Weights of a small transformer language model.
Architecture: RMSNorm before each block, rotary positions, no biases in attention or MLP, untied embeddings.
MLP neurons of a small language model. Each row is named by its layer, matrix (up: input weights) and neuron, and shows model dimensions 48-143. Each number is 128 + 24 x the weight over its row's rms, rounded and kept within 0 to 255. Numbers have three digits each.
After each neuron's rows, "fires after" lists the tokens most often just before its 100 highest values on Wikipedia text that the model never trained on; "fires on" lists the tokens most often at its 100 highest values on Wikipedia text that the model never trained on.

L5.up343:152141133095109159099101120117098115142135098070122148127123114137156073113080161140113115161092102123177169151161133155120123097149126120146103133112131145112118126120143142153096102109124158151088161172144112109140159129102132159120179120154145111122120123120113159126146091127149107154
fires after: ".", "|"
fires on: "\n\n", "\n"

L5.up182:149145106108118152070133129121119109135132092097102146125115134134150094084095123086111132140112108139183177109156137146121113110114128116152088107105119152130157099130116136109095121153132146134088139138137103129167158156102133107131134131147122099061132137107128151090125084119142133134
fires after: ".", "|", ")", "ation", "s"
fires on: "\n\n", ": ", ". "

L4.up242:149122146158126129128137099122134135126120178084122193116089100118120118141132144089097087125102147151124148185121133139175127135175095126087115127122149121088158131168145112155109147141125153136151093132136071169158171124109168153131131132178113128098124128136096117115157162142171119136
fires after: "c", "ac", "uc", "ec", "elec", "ic"
fires on: "tion", "ation", "ad", "our", "es", "er"

L4.up444:151129154097119143093123104127142166107151069116127139079127132140146115089149174104142148121147156171158153105135100145182177156143100146120107122101142127138111114097158125130131122105132117153111127102098098113118130138142158192106128105117128121126163118104129094135125129131107133137
fires after: "ec", "c", "uc", "por", "ation"
fires on: ".", "an ", "ti", "e"

L4.up462:156108129115217064129146071134119152093142126148097126127108093116096110127139153134153108126124099126139139133136137099173114151109143115114140163140127124154123162104132153115124120110123112157166098149154142114104153105101148095097124098131128158096117140150090139117139128182153147150
fires after: "f", "F", "P", "oll", "p"
fires on: "ac", "ri", "ec", "re"

L7.up60:211147138098145119086123127107129120115128132107127140131136092134097121152113181118172113150135119145122132182154118130154132094101140119152174074134110121141129157120119146148122142166102144117103145139115110124129102112105120186133116111115109090121182175170138144132140160169179138148
fires after: "P", "comp", "m", "om"
fires on: "e", "a", "o", "it", "i", "ak"

L3.up673:126152101170136141118176114102152131127172090111139155098104110145120152114093138146075135167100157103129111140131152139135124152186118076090099132107109091147113100123142169125129134135104141100129112143132126141109120153132149168127080109125170134162120118164122132101109147130114137107
fires after: "19", "18", "17", "16"
fires on: "4", "3", "1", "6", "8"

L10.up39:113112092121176124109140090158141114134099116156115120171144072086157131145110112112116069141123140130131141135160139130121121105089155122127142180121112170125144113116130150129117129097133120146148133142168143154147115130102138114119118144110140156115103125149095135135130120157160130149
fires after: "id", "i", "li", "r", "S", "F"
fires on: "u", "f", "ran", "c", "ig"

L9.up50:171146092087146089112116121177143116134131095134113170128101126109126120099088133126160133126099141111147120126157152113121132105111085117160125106147120124148168145167124138119141155107106115121098136136136134132141163117121200172089143141135138138104124111082101141144119121150121176135
fires after: "the ", "| ", "C", "a ", "The ", "ar"
fires on: "loc", "th", "ent", "ol", "rec", "per"

L5.up421:134122130132139167097108147098138126074144127093110122161108120111095116125140170146140128111086133112120159106128145122118097149110117122115148162126101146099115110140108130184137094123123114151127127133104128081168145113137137140094132126102093102107121154140140146168130127125145145142
fires after: "at", "b", "ab", "sp", "B"
fires on: "h", "b", "ak", "ch", "ec", "o"

L2.up125:115137105124136128123121126157136119138127072118122147154098107166154136100110145125156107129110103124145138130172139186157122132150116098163135189121092142094158107117139156173144148103131131139085101146064064155099128124134154132084143153126107114135131125132107148110167128128134121129
fires after: "\n", "\n\n", "\""
fires on: "- ", ". "

L2.up357:124148088169145177097143101116114096132185083128109113132098091135148142117089130110105133144117163090153180147137176177132110138166135086137057138097116127116126108121166102150129146106126126114106096130094084111116110177112140117086100142077114105103112137122144119097139121160131144120
fires after: "ed ", "19", "18", "16"
fires on: "in ", "1", "2", "4", "3"

L5.up238:152123143137133117120113109100160107105144131123096128113113116131155145071090132096097107120095117127179133159168157163133133111144080111126130141117082128087188121135133131136089163163109138162130102111096097117163165126115169151144131147154142123109126130106126134128150125137103124119
fires after: "c", "sc", "H", "h", "inc"
fires on: "i", "ri", "um", "er", "li"

L9.up99:131119143148141146137143113119149110132142112109130137165116122189156117166146158123164123159123109072109127140101134156118102090198130136134107107128143123127094148122161157151118132127139108168109136141103120112113168134138102136125093083118098153089115165092131148101135100141119128097
fires after: "m", "re", "w", "t", "d"
fires on: "ap", "ak", "qu", "as", "m"

L9.up454:142136117080137074115157086133153137127111099132091160122141136125141150124090121110126133103101142099136124141145148160141095091118137127169109111104137174128160098142127092135139142118089167155110159121141118124124148131129148133120136165146116123085113089104130114129144090131156132100
fires after: "En", "the ", "The ", "un", "Con", "ar"
fires on: "g", "G", "th", "F", "j", "ak"

L12.up512:107106111141194116101108069086118157140143141107127096117090119115148090149110124117126124153082101117118138130121133133179142114134149137113112132143138094107151169135121151140091147109136179115124147154070159134124132128126113146119106133168146159104133115123117119116142128161148136120
fires after: "s", "ass", "ag", "h", "S", "th"
fires on: "ut", "ing", "ay", "ain", "tit", "ad"

L2.up28:106121120137138147148143127179148146125139097116126127134091106139130172121121159124144124138131131129160116105185152122159118084127123108149139131106092131114129151101135131167130115098110121126154110154058040172120190112148120133124146104123079120118176121095115122138146120117123112146
fires after: "\n", "\n\n", "1"
fires on: "- ", ". "

L2.up415:131107122141150090139155132161162099119139148117093166192063077098128113098143122113179078144118104092146137181164167144146090135113115132137112120118128180079130143119149137154110112115139130080108116183130117145127146120073165109126125145127096094084096143185111119115148142130136171099
fires after: "\n\n", ") ", ", "
fires on: "= ", "is ", "== ", "was "

L5.up79:146128159107164091119118115115154154126147126113120101125081107126147158126112112122144131191117114120181123186149150109138149127138148094140086132121106068161112142137123153109144144120100147162164114123136101149087132097099143095097156137123158134101104122153125107135131175160142116116
fires after: "f", "F", "H", "b"
fires on: "ig", "r", "ul", "ec", "th", "il"

L2.up658:149152152144170102134153107137149128099133118106125152141100097091153104125099132069155131134132093099165163149165139136155099155131109108169129106136132189083115125121147136143073115092148143135099140162129106158134166108080147147114141135147089111103128163139139111107127101130129126100
fires after: "\n\n", "==="
fires on: "== ", "= ", " "

L4.up481:136139120131146134142124122106113138138130093092113089152107108143131135149124176109126144163080120154132161150138139120120134125150087102151122132122143098099128127129115130160118156126135153140119120141088145181161156122108147169125145095212125133175139122150150123130118164149127125148
fires after: "C", "J", "c", "tit", "G"
fires on: "ent", "en", "ver", "ut", "over", "er"

L7.up596:141103113123156104155149123184139124155123137139128157147126125131150121137101148096130159104130138105186129069136151156148097113170148125137126125096126107144164060074180106109114175139114142117127138094111121140163126197133138149148104090122115135116142132115139142149157103150129128140
fires after: "u", "i", "o", "inc", "in"
fires on: "re", "es", "al", "in", "or"

L7.up438:128115088141135117093168129148125135151102092141123118122103093123103102138121129112153116159138099066142177162160124146126145090121132107107136119127137138093166149159140147138143122112086092126122125139162103133099137174081161179082131144117079123147115159143116141127139104133131122156
fires after: "\n", "| ", "1 ", "F"
fires on: "| ", "S", "1", "ran", "O"

L10.up539:085109122165130142118144132111110136121167116085111123129131089135102131128109182165125133166153125095112130153123154118128117101154127095119140129101123103137107099147165096127172060126150143152150083095090142161158145131136110133141123127115132113138138143156142120085136116143155125132
fires after: "m", "i", "li", "si", "s", "ri"
fires on: "ad", "f", "m", "for"

L5.up58:154106177144152088094099104120142148125128088150103124166139143142094120151102155136178104131113062110173147171134133138142121141168110121101092133137135110138118133109124169112115129151099136130088127139111105110140179118121150114125175127145109163119163144180105089123137121184129123146
fires after: "F", "O", "of", "f", "p", "igh"
fires on: "t", "n", "r", "ir", "ain", "iv"

L4.up685:168142182106130126129112131146142140120122117117140144089092122119107133108139137093110142155102167161115131144172129151189105183121154130103087164138162132070116100088166116147110160121118176110103157116104119144151130125121139172109093137109147124070133169162085096135152164160136125134
fires after: "ec", "tr", "uc", "ul", "enc", "c"
fires on: "t", "y", "re", "e", "or"

L5.up302:120123099100128148077112146141110100122122108067122144138133098140144072098114149112116109148111131127152196110164123159121138113128107140141140116116119167135119144099131186151078112111127133142095140157139125103138155173092143149117186099171126128138107135151146135111086095117140123175
fires after: ".", "|"
fires on: "\n\n", "\n", ". "

L4.up54:132124128163116174088097127143152137153150122114126163076121126115102134099153160086126142140145180154144136123141121145176129140175091147126071107072149107112111112112157102146161110117130106146076168141091112125122136107112161156120159117135080119114154116105130080117125159108078093128
fires after: "ou", "ec", "u", "uc", "ac", "up"
fires on: "t", "e", "str", "er", "c"

L4.up554:167113151102165144129149102129117119102133144118101111152110101165171133106140114107102105110117121140151109110157148162156148132156107108135154116116096126104176135113143151110110142158130129177119090118128048089152140171114119166131135158110074122113110117115129172094163113161125155120
fires after: "c", "re", "h", "il", "ac"
fires on: "i", "vi", "oc"

L4.up686:112122200123188136111113146151138130117150066128135168129125100135096137086134166107165138101142146130137105122159108154109111127109101126101111146087149120099125103109126140152139169136150141127133139130110088138148159127111122159124133135120103130133176123143167077141131149139092089083
fires after: "m", "rec", "v", "M", "| ", "ec"
fires on: "e", "o", ".", "ess"

L10.up161:127162161170125153092095116173144121158150148129123110127126134129141122131097113159159140146096104114117134154149181130116132088118107091139123166121126106108161148134121146121090104099147114169125127188161112144139132154103161126104079117139148116141145108073123162182136132110130159095
fires after: "G", "m", "M", "R", "K"
fires on: "et", "ed", "I", "at", "of ", "od"

L4.up650:111156149159150137131134117107124104083137135128126135085078121100115126118123166069113122142108131136123119174146120185184105159152088149101139129159139143087112144134131151160094104115133093127110150113122096171118192129105135165153164171125131131104098136128167112115147123168127111107
fires after: "c", "ec", "uc", "=", "ac"
fires on: "a", "ch", "ce", "an ", "es"

L5.up627:117120144085147088109162101138112129124119123144094103163124103161143139128139120120135156095149115125171111146125132145133081129106152118131141110098097114127108082138159152107145145103107165181122119128123093136175134133146153101103113149146113115079132142109098125150163150134140115138
fires after: "oun", "n", "s", "igh", "ir", "N"
fires on: "ev", "t", "v", "ol", "th"

L2.up244:124146100096162115128107119141153110114177112096087138114136103109096123139149143124121157148128156127203149140122110152156105140129096134115154125143161145101113135075125173160121142122141147132095143126077118129159138167112105155110163103133115107099126175112157135084125117135135139109
fires after: "Americ", "loc", "n", "er ", "ic"
fires on: "an ", "al ", "and ", "ational ", "er ", "other "

L3.up545:148126149069177112137101121145220132101129109087117148127160124138128086138105131114185114110135105146130132135150123149089130094129120110141098121150158108132123148118122153100132127117144160168112166144181133165127140108131124111076147085166155131126125148171096148127132099154127097084
fires after: "S", "s", "r", "re", "H", "h"
fires on: "ou", "p", "ro"

L5.up410:142095175096144125062132098160101124114131091144120107116127099140101136117127188130136115111135136133160174128135126138137102143160114096123111144136182139121149086137171141119144113127129151117162165112115076144155149111128126160109136160123161106145146172178127105136132150165148124123
fires after: "ec", "sec", "elec", "m", "uc", "ic"
fires on: "on", "i", "tion", "le", "t", "f"

L10.up443:150108119159147109084113141177138132110124154137110104126118122122093132172151125131172136140147115128141161150135141105115108120117119101109142131178151128147145158116131106105136106091174097122146144168149120140103149141132137144076100108113133123134141119137142164138130091156167134106
fires after: "R", "r", "M", "m", "G"
fires on: "id", "ol", "Al", "ic", "fin"

L2.up90:160141135147152125088114100101140121087165077079142161147117131142092096145147143119115129143082118143124160106139149189123095110159120126162111135126134125135134126071157129152105178138110109133121104147139097142138174142118132129096141116118090128100153175126111135092154135144147128142
fires after: "tic", "ubl", "tur", "og", "i", "ed"
fires on: "al ", "ical ", "ic ", "ous "

L5.up398:166133107089157126144136101145149090137164120143094122145142119114131159141116148125120106128100120097098142120138159163119089103156100099128133116098098147170196057099146105101143146142115116108097099127103109121155122154128174141152115187108101134123166123172120174090099116113105126164
fires after: "e", "i", "e ", "ust "
fires on: "2", "i", "en", "in", "ig"

L4.up79:127140116135144150123138131089109052116151119142106137121131114099121100127130151143161138129124114092086153126107155115122069093116112116127145140079126152118104150117140103159128154136153118109122117163115128138109126132120122096149112099140086166165141125161120197104152145178142107129
fires after: "a", "e", "i", "ed", "s", "A"
fires on: "si", "h", "an", "k", "i", "in"

L5.up142:113122085103131091104162118157110095139136141159150085112123109093107116100127131146086148125130137133141166096161133160128087126154115094146084159050134134166181089139156085114159163125094144150137126113127093131153118133113131163160093152167127105135126136162157125092160146157149136158
fires after: "i", "po", "o", "op"
fires on: "en", "in", "i", "le", "on"

L2.up465:107108120138167134086199083125102145166163087171116127152138121088089129141102119110187185141132141072146137168145141133135125116158093114105133100101104111135135159138134123179118165166154087172119162139119134127143123136101115145136100118120135108137143111120127146119135136110127123132
fires after: "201", "202", "4", "5", "200"
fires on: "6", "4", "9", "5", "7", "8"

L2.up255:112149108181168172107139108124137121144172103115139125102089090107138150133091121113098149170076153100145181154107172159149141170146110100119083111092109102156142133138158151155113150133130152140116160119112117096143133199127187149117123100118097116136145122155122142084143125134117164118
fires after: "19", "18", "16", "17"
fires on: "1", "4", "0", "2", "3", "–"

L4.up510:097120130110153111114152135180149129093157116130124160107111110159094148111144141097167171162141149102085138110169129173164121186178088135148090108138101114141102127101137124153082115105162116119107144140098126134109138101120128149126135120136137143134143106110158109109129111109172149122
fires after: "ev", "ad", "an", "el", "sp"
fires on: "el", "ap", "an", "ep", "op", "ul"

L2.up440:141100127148153108102125100140136127087142129145102102109118068166119120135102170117139142104099136137092172110111151111118134105130129146132135095139099093158142146137166156098108114075129176096136125164103095127094160130118169137062131125140127127103130116137101162119120133200182165100
fires after: "re", "\n", "pre", "L", "|---|---", "ar "
fires on: "sid", "oc", "|---|---", "al"

L5.up583:115118136130155113087121135171126103148158144146088109112133106144132161144143106156137176156112146113173138141127134143137095133181133118157117118153146127159104092125163142103137123113168121137129112100116130117154148165124135151074096136147101107132157161148113145118158112185145103160
fires after: "ev", "n", "ov", "i", "fi"
fires on: "el", "for", "or", "m", "um"

L5.up707:118139139133138171127102100144149140126095104112113170130094138131162115165064109137114177197072140137095132104151105140175102168135147112091137140149177095110107115127157120139149129108146115144092143133120120113115127140115119163117109115104128160120128147111156128100131132144135122090
fires after: "am", "fer", "m", "or", "r"
fires on: "il", "ent", "y", "r", "m", "p"

L4.up82:117153103060136172086176127184116121139144134094107146130130124136133085134141133094143178133147177117136158120129108152145126181151097122143112163167125135117113110126140112159122132127141085160138117145134124087103116143126133142109117137128154133148132125114120100138164147157167126126
fires after: "ev", "di", "i", "ep", "ec", "el"
fires on: "tion", "el", ", ", "ent", "op"

L9.up684:126101101148191088109132134114144119170136110090078133138088135126126119166109142149117124102104143122158132139117135132094150147172141116135115140139120120114103162120156126113154162107176146180104090125122073105127123154124136171098119131155118111150112130172124140110155149157159113166
fires after: "th", "ov", "se", "is", "ath", "po"
fires on: "em", "our", "ion", "um", "ation", "ard"

L7.up581:140140100168171151123148145119140066127119132088115104119154120112093123130088149108163150143107114093128178098117139115133119131119072111184151110059165100129157120115150110108161179120148092115131150118102136143133140150127133188138140098118106119149132141173139159130131113126136145131
fires after: "o", "i", "O", "e", "V", "A"
fires on: "'", "k", "en", "y", "ug"

L12.up171:078136147120115145099131119123123136102166144148111132118092090138111150164106163127103158142125084083097157179165166132148104079152112126106118084103159126133138119118140083133162097112159133119142096109109161157117121107125109098076150125142171126110124131150122123138149141108161129143
fires after: "m", "i", "J", "p", "em", "li"
fires on: "ov", "f", "k", "ad", "p", "am"

L9.up313:149151091132159136110115120141101148121115133137123110152088079127088131134110152092123105142128145133156136154159120120124093142131105134176109156137104082109139120139158102190115138133137108143145131167117084169118209102110164110108189113158170159120107105118107147112122138150144146153
fires after: "J", "C", "c", "f"
fires on: "ul", "ent", "ur", "pl", "uary ", "ember "

L3.up170:147154084161159155088096131170154108122145160141133114171084107114180143084076148123087138142112152090160142160143145145151113174131103056114109165120112104115142131108130133131145128134112142134128143158088101107128131162138139124116086153081118117157109118166154153109144128146131109098
fires after: "18", "16", "19", "17", "h"
fires on: "3", "en ", "4", "1", "\n\n"

L4.up620:151089105072169111124115127103175126102146086104113133114136092164098096112093127077175124108119105132130136139120172154149129138168131125146140106144132106117120096069154181103111178095077135125105168123155117138147139144131154105122119139154102133163135147140117148091128070164139140075
fires after: "h", "H", "qu"
fires on: "ar", "al"

L4.up497:135131162099165156070108124160139121127137083117134136103135126171142116133142131093131158116129145146116162146145132173124106191121155138082099133154146090154082123087124163130116171129124144181078162144101114096101159113110135127128118109123108170124144134127132116136134113162112159102
fires after: "ep", "igh", "h", "ec", "uc"
fires on: "t", "e", "is", "ar", "ut", "ess"

L2.up453:132144141155111149132113127133119149128137126122108120157102129160153114113144122127099117122137072139129109135175188146144134099133124078163122154132105110108186143123110127148142146167112156131147132173111119174125167113133171139131134149140113155124131116123132170129121114105116140097
fires after: "th", "Th", "oug", "h", ", "
fires on: "en ", "ey ", "from ", "h ", "ong ", "ave "

L3.up98:110102158085116105112168136138109128126204137111102102140113136125114093165158130148119115119120147145135158136141136104124117094134113111133084126098135177154152138137124110177116122106155126132150096131118091143120161096087077116116125118134096094127125128110149142129146126105142127115
fires after: "–", "1", "\n", "W", "2", "200"
fires on: "1 ", "2 ", "|---|---", "0 ", " "

L4.up717:158125106077127144093108117177119118117143090096129132149112112142149118106093146125094132149099104103187172117127144116135136094139128105148153129128121150133143096120122171178076116101122167119076170122145109137131152150090124153121168127148153103132131126122123155124134095128141136136
fires after: ".", "|", "\""
fires on: "\n\n", ". "

L7.up759:157121141112171124102156116116158135087169123140075128175133114139139162083119120127072107136127118099168117137108132152141091134120138122136150125152076156124143127116153151080133176115103132172132109145092105092125140144130109142082132189122095170066107115145151144118149142127133101145
fires after: "W", "re", "f", "igh", "B"
fires on: "h", "vi", "sid", "am", "i", "te"

L12.up574:132108156079129153135113108117165179124124121094149155139128109153101069151131120119183099116161107117150172132146118145153133110118137108133155112113089082124110146080138129156131141119136123103155125079112119168110158124101149136078120134139136123136120129115107156124147134128159103073
fires after: "J", "tr", "j", "ro", "m"
fires on: "o", "p", "an", "s", "es", "comp"

L7.up623:148076098112158145136133084119121154143145096124131121121123129152143094141142128104139092108139113102152100143153161152167136114163112145149105138182122149075160133097112129118077127129064156142097164123148121148120146158131122150154111105177108148069157124081102120118146104152145141136
fires after: "s", "S", "h", "an", "ach", "ph"
fires on: "ot", "in", "us", "ut", "ain", "at"

L10.up179:107157133142151113118155129159190123094113092124137137129139133120106169141109148132155161183147049122130121189134139147145133142152122081102093136138154116150190129104146162113125125091119095122147150151138093143112113137106159172088144178116132135098172164144125151119123085129128140131
fires after: ". ", "\n", "| ", "at ", " "
fires on: "A", "E", "le", "O"

L10.up352:149073120127172090117113101186135128142120124139121141180148107112117113144104157155125098167093141120135135161131111124122132100134154100167107169159154142110139110158115104191145136139117094153116151128119105171125131103093121127106159132081137121129155139136106123092160135136149122114
fires after: "i", "ri", "A", "li", "J", "e"
fires on: "o", "ti", "f", "st", "p", "u"

L9.up338:109150111133124102091108110134107142134152101117079170129103096148131125140120112122152142138147117076129129111150152171128087125151097090143131129111117128141163106147155138098124135155123071121106082083140100102179164155136143143106135140097115143170172150138091157122134129166123159117
fires after: "n", "a ", "O", "the ", "r", "in "
fires on: "um", "n", "n ", "m", "om ", "for"

L5.up406:140143107106112160098088126119101103133122099061146140135117105135147079097110167147095116141111125116161194122148123131120126120135121126151119115140127142135123121108138152164081099110128142136091158173142107106142160149089143146132183113170140125118131140134137162108125078111155114147
fires after: ".", "|", "\""
fires on: "\n\n"

L2.up655:106113103113151096138147104155146132150140131128129138195104093095110123121114129089179098129131123102129141172176165147152112128125129131148122129107118178078147133124135138161082118080137130124114159191068129173127167128098167123112166146133119163097113142151151113116123094102110139104
fires after: "is ", ") ", ", ", "\n\n", "\n", "), "
fires on: "a ", "was ", "- ", "is ", "an "

L4.up279:096133128107128141110139114126120131080149071139132129122139117095147108145081170108153137119099090141129137122184134114131115097110118071168134116120073149117148102099131161151107126147113149107124132148114146094150131097115127147113107130118098106122184150139110190131135114151107167121
fires after: "m", "M", "em", "om", "ad", "S"
fires on: "i", "t ", "e", "u"

L5.up305:151144084104116155100103137137115100114125116101136155093100107142134096092098161117102116154106114112157163113153147148131107093150122109168135091089122167120155126125129143140079102097110143136083147169153122112161156145107142122115172120149127105111129140150139166126119079117152134160
fires after: ".", "|", "==", "\""
fires on: "\n\n", ". ", ", "

L3.up601:099167115157100146119130124122135133134133100090113119142111127157163124104140128142136117099123116103118108130149146133160121108147112056099156124116149116107150134121130118077081114135093108083122123120123113128135176108122152166158108104131119138139186111115116138124170140105124138101
fires after: ", ", "ev", "oug", "th", "h", "s"
fires on: "and ", "en ", "h ", "; ", "ing "

L2.up303:142113092140160132110106125102144150100163090093080138145140125114141136125157110126103110140096074144155144134125128152120116157129105121120125144129105130120141129104137174116136089133145158100124113164099116157123165163087161136111181107113097119105126161108107140118135090145102134101
fires after: "N", "A", "ad", "al", "form", "n"
fires on: "ian ", "ational ", "al ", "ir ", "of ", "er "

L5.up601:101150168144169124089138131159152127138138102138119118142118118122131146124105128109140158154121146085163144117139141133178110146139090113137120086110115069126110155112157165157085162131164122149095129099119073147107137122082113143128146064142128069117165109076128142123129104140138137089
fires after: "201", "202", "200", "198", "199", "197"
fires on: "5", "7", "6", "4", "8", "3"

L7.up668:152141121157167102115126110158098126137086092129100144103109091091114104106093120123169149155116112079099142129167126135149131125119130115134120149119131150145167096153168151105140111119134097137116193155162125163127132152126144175096094157115089119135168118130102153134147128134135120153
fires after: "| ", "19", "ear", "\n", "nam"
fires on: "5", "ran", "ch", "3", "4", "e"

L7.up411:163085159154146167134106118097172132157152157117125125152132116182146087090121179137092164163085137114120128115136165150142121104140082113117119128104070138094136119164132152152114112089100129121124156128095090162114105142109132144128100167166110101089090123114150148170134141118143129150
fires after: "b", "c", "ab", "a", "av", "af"
fires on: "et", "an", "ac", "h", "al", "3"

L7.up320:142150121119175087133154088179141109117191093081119125139126120120159128120086124085143100121124093087160133122135116133122128100154142101145117139147133143131194124115137131085089149134110177178146127113121125144115160108116161093099125119136124157084143116099115133157129126110114138143
fires after: "n", "il", "N", "r", "l", "Par"
fires on: "li", "s", "at", "ati", "e", "as"

L5.up737:120124142110180082127140089167142077123169164127094135144149076107133114127107123098132125138132078121158116132149097145112102158136139116158147126145135153118151133096131127103128139134069134132150129149175141140104127136117130114126152157105116168099122114141129126138133138186120117116
fires after: "n", "ent", "r", "un", "N", "3"
fires on: "e", "r", "oug", "uc", "a", "g"